MLP neurons of a small language model. Each row is named by its layer, matrix (up: input weights; down: output weights) and neuron, and shows model dimensions 48-239. Each number is 128 + 24 x the weight over its row's rms, rounded and kept within 0 to 255. Numbers have three digits each.
After each neuron's rows, "fires on" lists the tokens most often at its 100 highest values on Wikipedia text that the model never trained on.

L3.up507:161132145131124127132111092108105134140147150103123143088163169173151111107124107115136120141140150169113130130126119167170106107138163120120155123077134114139178174125112157112129098133130106112124150096105156105127125137139150132130152157191123132117142101128119105124120134135087152116116167091146154112115133122140130130145179130068101179139136111132114116089107164089152159123130116123128087100139119146148152051158168147130127131142126137141155120159104100116100169095134108092101116130165128102136133177126109128136085128197136127138141151125105116158129150102118103165
L3.down507:113110130140097161142151118107118190172103086102110175158128164156125133138121121091076121125115155129140128161122159165166125110113156166122111113151143124114151159124119129100154111124117107089132142131169134096138131123145145113121141128171110115136128120158152133115111121179114117091119119111119145105110150109121138153095093141129123163093152140128130138156057184106076106155129134137135129141150132149109108100124113132151129099113123158131109180096147128086135107156139139114097099142121141156140166144093123086127131139129136108140131162149138075138159143130061134120
fires on: " &", " New", " An", " we", " He", " or"

L3.up354:138129125120094108145163112103157105112159163112124118126151123141108136131173110166098125162147138152127142053118142136145174159147134090125134153096147136133139171071139094125131143104126129099114118116095132082130150107110141149137144133109103128103111105108107142112111141168141112130126144104129131114129139157100132095205130113091062176132083112134114108163132119099144197126083113110137112130109139138161171097080139126137160157162115113107107145120160129129127131151150100108129105109133144115115128151130109110136112119173149179131086142115125141168117120112143112115
L3.down354:087128120124123169104148138177111128137129145094133173125086092106156102180157117144127122135113122108130129140124150130132118091114093118114122124139134151126108128131148112135117127110123139090112139144128135118134113112121127121140112139095157117129142125124138099098160131157154190136110146158131161141109174115147132153159109154133154169147126165111119128094113161149134136162144127139127152134163127115093169120099113064098147138092098092111165093124113154168146143137134147145105107136106140103090116117124096098151135120105132136106152122145129106157107115104086149158
fires on: "e", "o", "A", "F", "L", " of"

L3.up165:154109096106171103105145114159152128124188146140115124103144128113118165105144162135148134132143101148129114113148124094163116148141128117139134134151133141098155102112116150136125139094113096098127146133118130143148118130122107150196146108120129135093164163133125101155143125106123095156123095102127139130084131156097111120149155111135126108126062133157099124150101097219122088114093178142132143167131122137134152155107093132083193115136128083142129131142119096078159120139128139113095130142163107106154114111153107114137113124102114176092139115116135149110113100125174093101
L3.down165:151126138126101181144140123149146147162135111090154116112107113171144086112107146141104124099103115130145101135142089139090147153120103153143110108164142167110143115144147148121136124112121063127085143147131178141148152152143113135142155124145141120166143131116168181138153115101147112127155094096080135100096099102139124196131128124117094098084076117117132159125144116134124132158135162115144113151170164171097138139110147110138116171127128101111154168118136093148155142150147118145104135132150118134138129137153125101125085138138140116100140090124122116117128113146136112080
fires on: " 1", " 9", " 8", " 3", " 4", " 7"

L3.up743:099146158139168127131084113144125110151115152167103123137126186129089113148147102117097155142135146138110141124110181142174098111188165139090139135104118099119151142142159129154147149135115115139157154083096133170058066156117138174157100144189133125133133126115124115123106127126121145119122119132149156099148112129164113136100123131086129123124115140073141142147085104141142140122139139154115140134086157135102116127100163173114138177121110112130129125140140137131150113139128141113103180139139157116150135142108110149099121132133121175085144174118125133133124117127094124143
L3.down743:130121092132107106157102122148127117137147122135147139136124113111158118154158121107094099119124127105138121175135158124098109142097109078165159127147114116099106124129156112117107100123147073121147111160149143142108160142148101166116121122100160146123144139175112114111119124123123085142150171100174175118109079107159086165116090111146102144123101156136178128171122111114145124139124094113132156113150139182130113109116113135167154110143130090176137149164189134139150116116122103157156120107131144138122088115147092135138119119098146169136130105122167134124081103132151136103
fires on: "ri", "ki", "chi", "ō", "hu"

L3.up227:148127136108132133096102081140136123107131129131108128111134145134128129146165119126119149144175116153113128131117140114143130123124106107120103094125083095149138165110103122082141134093121117145135102195128170113079144126125117121139141133130111139123128135183154143100110140081159138197147164088128101124131175098106113136147139180123148125091152132125085135134152137141134128075116139109128105157125155108153113075118136111131138117152121135124167116153137082086062165102108134139117111145135089128140099141140116128166129124189138147119097141124155164149158101138136119130
L3.down227:119130186120136140128094135134147115143102134099158119156135146158156105139118134128102113111110121114149162156108121113099105133082095105129081104173085137139142126116123103115109147099122148086141157118096115128068123117155106109181172133098164122124120133155133065108095136121130132182155139115129152112098102156134100167128089159132156148140109123126110152093098200107092100138121149148117119114125180084107107151147148144116124078129124143170131112095118143132111137122112136143159141122155114158136178150141129158131115133164098115131136113086108160141121146126123135117
fires on: " d", " women", " children", "men", " Women", " Do"

L3.up241:138124159150151134104105072087110118157146124121164097113142134136160133147151161148167151072163138090153125106120152096150102127154109117128122169115134155102130105143119106135162155137120138105123165120160146153134123107123156123120156101161121119140158165168122094092107139114118132141087125126108127131168172124072118129121186119115085089126118118141178107131105123141150093156144163179126149097124129160103118102154087146120149096129130116111121094090137101110116151145119127111181170111181123109133124158148108119123127130083156139098145121119164143085087194139088087101
L3.down241:147136115124153174110121161144099090162110114145126139111105123100101112145147154145147139120124075150183131178112136122129152118130098109121118169089151159141084148129108132170131125131122078135182115151146132124085140153141138088067164132131145126114180160146133158118132115124142130159098140132089119124166133161103161121167161152166148104126110102100101141105106116147109100069140086129135116136114096128100110123041146178088123118114129145147146108126113144134149133105121070132164156093113106126096120143110142118117108134110122132147143114113149147158122161147151123134
fires on: ",", " As", " In", " –", " when", " as"

L3.up569:118119095096145144120105130116132112128123134131107152123125120142131106104144123159097125151127140132111166086130100144106137157118146117092138131090108104144097146088130093076134111129149152154159146152119099167121176103116087142116160125145140148139124104107130133140112142117129161148141122102116114116111199121152108117140130140131141125110119135128143137118162146107153127090114100128125116121141170157163127072096113115158123195169130123130147153182141138118085197095143091158122079138127137153080129115182112137143146134163156173136092108134141150140131095117120160141
L3.down569:097111132117176170152120120085108166122159146146161069168097106137149108159118102122087170164116087158117098110119130121150082152118129145153106135150166120120097124115145116145097131171089103100132165143165130125170124085144140124159110123144125087118096151108159131087070120131115120129132128106155137138124113097109110143144132114109107127149116147148104103139121115143100165184152134161125168091167136113133093135113083120162086128081124093129115115111147106142097152150099188114100135081142117112138134137085105124129141124116154152144076099090124098140169115173134146105
fires on: "c", " a", " |", "tro", ",", "A"

L3.up630:130131114119100149096147118112118123128138119147131137139115160162143131161095135135131110140161150143108111065110105147149162146129143135078114164130144139109165126115127144162140161106170159125106135131143165154141121155122151117169107150142143147108132116144117139117119108108196155154137124132152132118183144147115092122058122125138078114169129182108160126194155148144143127111112130121132146115104150113143154070117117118068156156163129138116196118166125148095131143166147084138100113134114118109092139145111107130149109127132136066049126112079160151111147119106133138132
L3.down630:119149133134101182155108132169129108163140126114137093146096123127131146113115144121155134113096128152173131115134125124152141083124113171125137117140108161120116135152155086102134108110123083070160110068135166136152146153127109124143174164110137116157144136124138128143123109149138083140146113129138123130166107098085130107100079121148124110163145158152137106189114117118157119066112096079127144125197120140098135120056130155156156145127115132148118127117151137150132116140102136179152159111113099158109127103108106120080134127102110137139124124148163101143136116119156109106
fires on: "te", "t", "ton", "x"

L3.up873:130164163118189122103140138111138132124176154111107109116130101096149154135143114152150117100122142142155123133097133110177130142094097096095118127130134141138148119151134106169096118122160131111133136089116133191109091141119147132144119117126128122155155156134103120166174170110083104138114101163136126123151118145129117096124170103111125108105123123139107113114144113129131125143136121133130099148126096122133147120170117139091106153165132140059108096093174093125116101178127103145162172151134122121148116157201106136139128124100120124119138135095129106180125146116133116110
L3.down873:134114123138151123121154153133095120109156082124145137171137133127140127124116149131101107104064128123136160119160151130110138091133095136137148121151095136148123132128137159124128113129118114114135145105128127154145118111130167127100085102165127128136157136181118057104118133088090103088136131144159122093118139113088135089114144102122170160101125119157121147129077124092106128131147127102142107154098126106118116097111103139153086123147112139128165141129141120143103095135128113087111130133082147179143112125132105133151115133133145181107121145157084143132140113113156132148
fires on: " un", " Un", "u", "ce"

L3.up118:113181117120114140124141116129121116136145114122154105121135099101158120134114151129164147122113102097108112125149105128119120145127125099142114174099145162136124133149123125191151126104149096147156093133176122171094105120132100147121120148103103136146096119122140152119105149119161084151081125092107104177128163153115161086155129143137143119134090086120125124175140108136122099126126146115126146151181124128139108146120101117082147107144133094155084120111181162137135136134100155139183113127120154144146125130221109140130126131130157114136146130128117162100081132147107115119
L3.down118:125167134124137123103099142097117116153108119105129108121135129159117121094122129132135121167121124140129116153146155125125120098172107095137133156122097108108152111117094100098125153125131179159133165121128162150153139094121107147128165117145145159151088144154188139133103101117138137140082194069167131130153147105159163146114084108130122097114165132167156139124187141138179112107130111092117141066139149108140134100095139139079170112119129135073118146152131122146128131143119122135131124120170137132119144125127095104094118137152129119148138116160149154095129156103101147129
fires on: "ver", "one", " p", "ve"

L3.up279:137118139124119087115123127160137127161114140099120113134134156135166099117101127092164144173106167147097107055176150150123128138165145107132129101103093127157127122120132124187151116122143138140108159163111096139113139104117139117119116140144158101108143128144109102075149150133125113114125096150145163109166119164064113128122157114127162147156120136122129143151122136161123152077127106151133165182108134098164153118132153133112209144120126114121098100128144099139131149131129143093110173123165128109144121122119104122151100121129120110167150092107135110121129130134158114144
L3.down279:135116150141094165128156129177096143107133111109098147110090130185149068097107122142129116123138221107135129112090139095157091119166128139109148102151090149112096141153120142199111132104115131133098110113144116095093111121136086148119121134149159114127127138105113103098120091110115143158108129127122100151125133145099102150140106129107145173133091177123113139112112161099118112140102139146131115123177160064133123121086121099133113128134116153145097108124142120118167137130098136141144100121136193126142144093103116102122144116176136130145142084090130114120129122136130098120
fires on: " de", "==", "|", " United", " dis", " inter"